Weights of a small transformer language model: LayerNorm after each residual sum, capped logits.
MLP neurons of a small language model. Each row is named by its layer, matrix (up: input weights; down: output weights) and neuron, and shows model dimensions 144-207. Each number is 200 + 20 x the weight over its row's rms, rounded and kept within 0 to 999.
After each neuron's rows, "fires after" lists the tokens most often just before its 100 highest values on Wikipedia text that the model never trained on. A number after a token or word is its count.

L7.up868,189,240,208,194,213,232,180,209,226,193,221,229,232,187,180,204,164,196,217,184,175,188,159,210,237,161,181,210,195,205,210,213,193,162,218,194,193,178,209,199,230,177,202,243,173,202,190,193,212,225,180,199,177,196,212,186,180,202,198,185,179,242,202,221
L7.down868,186,206,180,171,189,170,216,200,165,172,180,213,196,206,188,250,195,194,208,220,213,186,216,239,183,221,200,194,218,225,194,205,201,202,196,197,177,239,183,220,200,199,219,202,203,211,217,219,194,190,238,217,221,214,201,212,216,204,218,202,187,202,245,177
fires after: "0" 33, "9" 26, "8" 11, "6" 6, "7" 4, "d" 4

L3.up29,184,191,236,190,225,191,220,211,210,204,180,187,214,214,181,179,194,186,230,169,200,208,197,212,187,179,164,190,198,209,179,214,184,195,185,210,202,212,201,187,202,231,229,202,203,209,228,179,206,230,185,183,184,193,198,178,196,227,224,201,235,249,216,184
L3.down29,201,200,194,199,200,201,214,221,195,157,184,174,168,214,166,217,182,174,217,205,222,183,208,205,234,234,224,246,181,212,214,203,223,174,247,197,179,195,209,206,212,201,203,188,207,225,211,203,195,191,200,229,181,219,205,214,183,212,183,214,227,180,208,198
fires after: " Ar" 18, " m" 9, "ol" 7, "am" 7, " S" 5, "gram" 4

L4.up580,182,198,217,184,230,197,215,199,216,195,202,200,162,238,175,200,226,205,229,214,221,196,177,205,212,181,220,149,214,205,193,191,196,160,227,240,192,200,195,179,179,202,200,215,234,185,219,211,181,181,198,160,218,214,238,187,176,168,224,193,191,233,207,223
L4.down580,207,246,203,220,186,205,186,205,197,212,204,188,202,167,184,198,200,183,188,200,202,191,200,212,196,231,197,214,202,178,216,192,190,185,201,209,213,224,188,216,231,193,219,237,216,196,184,207,178,188,190,237,166,244,178,206,215,271,204,217,178,188,226,209
fires after: " B" 20, " R" 12, " T" 9, " D" 6, " S" 6

L2.up32,210,208,196,187,196,203,251,189,201,172,179,192,200,193,231,198,221,230,224,205,204,197,196,250,209,239,212,209,158,202,191,217,237,174,198,222,205,190,217,231,228,208,225,191,177,182,207,180,248,183,196,222,170,215,147,164,211,205,164,229,196,185,180,243
L2.down32,203,190,192,204,206,199,217,240,173,200,197,201,191,190,213,192,190,180,181,185,224,195,165,197,205,188,165,213,184,195,227,198,192,220,191,212,211,214,190,229,208,196,188,200,174,200,203,225,216,241,210,196,165,192,202,199,215,210,236,227,171,174,167,233
fires after: " t" 13, " H" 10, " cent" 10, " h" 9, " le" 9, "H" 4

L2.up503,219,200,188,222,225,225,225,236,181,178,198,219,200,177,187,192,205,207,219,187,211,201,180,194,194,216,210,206,234,224,193,195,192,194,243,238,198,236,169,224,209,194,173,209,206,206,245,183,230,209,194,224,189,199,218,174,197,252,215,180,202,221,224,168
L2.down503,215,157,178,198,177,185,182,219,207,222,194,203,205,190,180,188,183,209,238,186,259,163,219,191,215,154,196,222,231,164,182,204,248,189,232,184,222,215,207,232,207,214,184,202,183,211,226,221,203,180,172,185,238,210,181,233,187,212,167,196,212,216,185,183
fires after: "ol" 15, " re" 11, "stit" 10, "se" 9, "e" 7, "rib" 6

L7.up239,203,226,198,209,169,193,220,191,202,197,213,204,185,191,220,148,185,183,178,220,193,222,178,218,213,221,220,195,183,190,167,186,189,201,180,142,222,183,225,235,178,175,191,217,231,178,226,180,185,159,202,205,189,207,191,222,181,204,233,207,215,183,186,182
L7.down239,217,159,202,221,185,155,200,196,187,207,187,211,214,200,174,254,198,232,186,194,213,207,206,176,170,214,209,197,213,203,186,178,179,222,162,198,203,192,190,210,205,171,210,182,182,165,212,179,201,182,208,212,174,189,162,226,183,213,206,174,216,172,201,222
fires after: " F" 25, " B" 12, " f" 11, "F" 7, "ron" 6, "re" 6

L3.up25,212,222,188,196,165,211,195,189,167,206,179,206,181,195,215,200,203,241,168,163,270,273,201,184,208,214,210,207,200,226,204,191,188,209,214,220,181,181,216,185,218,181,202,193,239,165,202,212,189,223,215,220,192,186,171,214,224,192,219,219,188,206,180,218
L3.down25,192,247,196,215,164,185,188,175,228,192,203,223,202,207,174,190,196,192,210,193,200,168,189,172,191,168,201,191,198,167,201,194,192,199,192,195,217,202,183,203,214,212,144,186,216,191,213,210,213,187,152,156,208,200,188,212,216,229,194,192,195,207,174,215
fires after: " f" 18, " s" 11, " l" 9, " N" 5, "ers" 5, " B" 4

L7.up780,218,217,179,170,176,215,214,207,196,224,202,223,246,148,212,212,194,208,194,185,207,190,195,201,206,221,205,185,201,233,194,195,214,191,170,189,230,174,213,201,205,240,193,202,206,222,189,209,234,159,207,193,206,187,218,218,207,205,177,235,160,177,208,191
L7.down780,225,180,187,175,170,250,237,239,184,240,190,232,177,177,187,234,222,156,187,169,191,219,214,247,201,191,210,211,219,175,181,210,211,186,190,206,246,208,216,184,238,197,209,195,179,197,210,191,188,236,202,194,211,205,235,189,211,198,183,170,195,213,157,186
fires after: "1" 33, "c" 5, " rec" 4, " j" 4, " Con" 4, "D" 4

L7.up577,189,214,209,190,227,190,230,192,196,191,217,185,147,182,185,203,185,182,207,212,208,210,200,185,179,229,192,228,193,171,202,229,213,195,158,191,213,202,206,195,194,187,198,189,212,207,185,215,178,182,175,198,194,223,211,210,201,221,197,210,178,192,210,179
L7.down577,172,192,188,217,178,174,205,183,172,249,189,207,175,231,238,201,191,156,199,212,204,184,214,199,196,198,194,216,191,224,230,193,221,190,195,180,196,193,210,185,231,212,192,174,208,255,219,174,196,172,193,212,203,202,161,214,199,203,224,206,210,239,201,170
fires after: ".\n\n" 21, "S" 11, " v" 9, " US" 6, "qu" 5

L7.up271,186,213,177,215,227,209,189,197,185,184,215,196,215,210,238,210,209,195,201,181,207,193,169,183,230,221,200,199,213,186,182,210,185,161,214,169,161,188,181,185,227,220,181,197,136,201,213,176,235,207,238,183,240,211,228,194,183,205,209,184,213,164,225,240
L7.down271,199,214,205,199,188,182,236,184,194,184,184,196,202,226,214,169,196,225,216,171,203,201,231,170,242,207,190,159,197,184,202,172,246,210,208,216,211,198,177,165,216,168,189,187,182,188,205,171,184,204,200,202,218,216,203,188,233,227,206,198,181,190,189,175
fires after: " B" 29, " b" 11, "7" 5, " T" 5, "3" 5

L3.up539,199,204,226,223,208,197,191,176,200,205,201,223,209,179,168,139,167,228,176,210,190,180,224,201,173,221,203,210,176,184,192,230,168,174,179,208,209,209,175,200,168,183,228,181,216,187,176,191,230,199,224,191,197,190,207,227,178,207,170,225,199,197,191,194
L3.down539,216,160,175,174,213,218,203,205,188,177,190,211,216,209,204,213,223,190,191,167,206,183,204,163,187,201,196,216,166,229,196,182,181,200,248,222,196,225,177,201,201,200,172,211,167,197,241,213,176,204,205,206,193,199,225,210,217,222,220,219,189,174,206,197
fires after: "%" 15, " w" 12, " m" 11, "em" 8, " h" 5

L7.up415,193,234,224,194,200,226,235,223,191,222,199,176,171,196,191,189,188,188,244,218,218,209,170,182,212,214,175,187,197,206,181,215,174,209,189,208,153,206,209,180,230,214,211,197,194,216,234,199,154,226,185,182,209,182,221,195,196,194,215,213,155,193,180,237
L7.down415,177,229,212,213,204,194,174,209,189,142,193,211,185,185,196,176,176,190,216,215,176,168,195,233,183,187,137,212,214,173,205,187,210,147,196,186,217,203,198,207,203,205,210,220,195,207,205,227,224,175,188,218,228,200,193,210,208,227,210,218,192,173,191,206
fires after: " Ar" 16, " ar" 10, "R" 7, "m" 7, "th" 6, " M" 4

L7.up385,213,177,185,177,215,197,214,189,192,208,214,198,199,172,236,208,207,177,201,192,205,226,212,207,195,251,224,213,197,166,244,193,195,224,182,243,179,202,222,164,204,214,229,172,189,185,240,183,182,195,195,226,183,196,225,198,180,208,221,234,242,200,196,200
L7.down385,186,154,178,198,190,230,169,190,197,176,199,201,191,191,194,154,174,196,214,173,183,222,190,200,180,239,183,208,222,229,185,189,181,211,206,215,187,212,169,235,177,207,193,189,198,194,233,235,253,184,221,192,203,190,185,186,196,211,201,177,199,202,208,196
fires after: " he" 28, "n" 11, " Dav" 5, " He" 4, " She" 4, "u" 4

L7.up645,186,174,195,206,192,201,229,163,212,168,196,220,187,210,180,170,188,207,188,234,195,184,210,202,199,214,210,218,222,248,222,180,173,220,225,221,199,209,187,214,196,207,203,159,236,204,201,223,228,174,227,179,187,232,176,178,176,164,177,226,175,233,200,195
L7.down645,212,170,228,168,173,230,196,213,193,211,187,182,225,204,255,191,186,165,189,201,253,249,199,173,207,194,199,213,184,210,212,198,197,207,201,204,195,197,190,199,186,236,239,233,198,185,194,190,200,225,177,202,205,193,201,225,189,197,211,197,214,154,218,194
fires after: "," 39, " h" 6, " M" 5

L7.up326,204,203,231,212,183,193,199,190,218,184,234,197,219,176,204,197,178,186,185,170,221,205,199,209,217,183,211,202,194,211,204,189,170,213,202,186,179,186,217,192,233,220,184,205,228,177,186,204,216,186,202,216,185,169,216,213,200,251,180,229,219,168,233,213
L7.down326,202,209,191,225,178,195,217,164,203,186,199,188,188,143,208,200,218,212,212,162,202,212,195,228,220,219,202,232,211,217,215,173,237,205,150,198,207,203,214,179,203,189,197,224,173,220,212,201,247,217,202,210,227,217,166,226,189,187,203,201,216,203,200,199
fires after: " M" 23, " l" 13, "1" 12, " t" 5, "%" 5

L3.up144,184,237,217,153,196,192,183,200,192,221,210,208,185,190,166,194,198,167,194,227,180,202,231,217,183,177,201,216,205,209,250,188,214,204,216,209,219,188,212,223,186,191,210,193,189,208,195,179,211,217,194,181,202,206,217,163,182,205,210,184,178,200,196,154
L3.down144,217,214,203,174,197,199,194,205,186,206,210,177,201,210,186,161,208,216,160,206,193,189,210,191,181,177,178,188,199,178,196,239,211,189,235,208,223,198,216,232,186,217,198,224,206,241,214,211,209,215,203,203,130,174,200,185,210,219,170,237,228,212,229,185
fires after: "." 34, "," 14, "ing" 5

L7.up216,221,205,180,179,227,205,162,157,190,190,205,191,184,179,205,214,185,202,209,190,214,176,215,166,208,195,183,208,217,145,196,178,172,211,217,234,199,199,182,215,176,215,199,208,207,201,239,184,176,166,182,207,208,171,175,205,175,149,167,257,201,224,176,214
L7.down216,193,174,193,243,183,180,208,225,219,207,222,235,203,214,176,219,211,207,137,184,187,210,143,223,203,190,182,199,189,203,178,209,190,218,191,188,194,155,209,186,190,212,204,213,218,166,252,207,190,220,234,170,196,214,188,199,185,246,181,189,167,214,214,210
fires after: "if" 18, " sm" 9, "l" 8, "f" 7, "sh" 6, "pl" 4

L2.up354,226,157,198,221,189,203,193,245,182,200,179,218,215,220,204,192,202,200,216,165,245,224,188,217,192,212,214,225,222,198,181,210,206,196,214,196,187,196,220,158,202,239,192,218,157,180,184,190,184,186,176,190,225,207,217,188,225,203,171,204,195,176,204,244
L2.down354,202,218,235,194,213,163,184,158,199,197,192,220,207,207,177,217,214,185,208,186,178,207,227,194,228,195,195,181,215,227,195,212,162,213,186,191,208,208,238,193,222,195,197,188,195,221,217,180,195,216,236,203,225,192,223,212,227,186,187,228,175,197,227,148
fires after: " P" 13, "g" 12, " J" 10, " act" 8, "os" 5, " add" 4

L4.up48,221,164,226,202,172,191,208,205,170,260,189,179,199,191,225,191,180,210,183,202,246,198,194,209,198,217,238,180,214,199,169,214,236,220,220,190,223,199,204,204,203,217,202,229,216,170,179,205,205,156,211,201,195,193,193,213,184,189,144,216,181,231,197,241
L4.down48,181,212,220,214,207,239,206,198,174,204,197,213,257,179,196,198,223,182,198,230,212,196,193,201,211,200,181,193,165,220,216,213,215,227,232,180,183,218,241,183,213,196,167,209,167,204,168,193,175,197,196,247,219,169,187,208,156,184,207,200,240,183,196,220
fires after: "g" 12, "B" 9, " U" 8, "|" 8, " exp" 7, " P" 6

L4.up79,195,191,193,200,193,165,176,213,204,156,177,164,194,222,215,217,173,186,207,212,223,165,240,210,210,192,214,171,200,207,212,182,170,193,207,216,188,198,161,210,195,229,180,200,173,236,176,182,201,263,210,179,199,192,211,226,198,192,211,212,219,228,209,208
L4.down79,208,194,189,177,174,207,177,191,185,209,216,205,177,197,196,198,185,191,199,227,184,216,203,190,193,202,176,208,184,181,225,205,191,241,187,237,210,169,175,229,192,191,160,207,173,223,182,196,239,193,213,179,205,194,225,180,180,187,213,221,203,158,214,202
fires after: " tra" 17, " Ar" 11, "l" 8, " l" 6, " w" 5, "ol" 5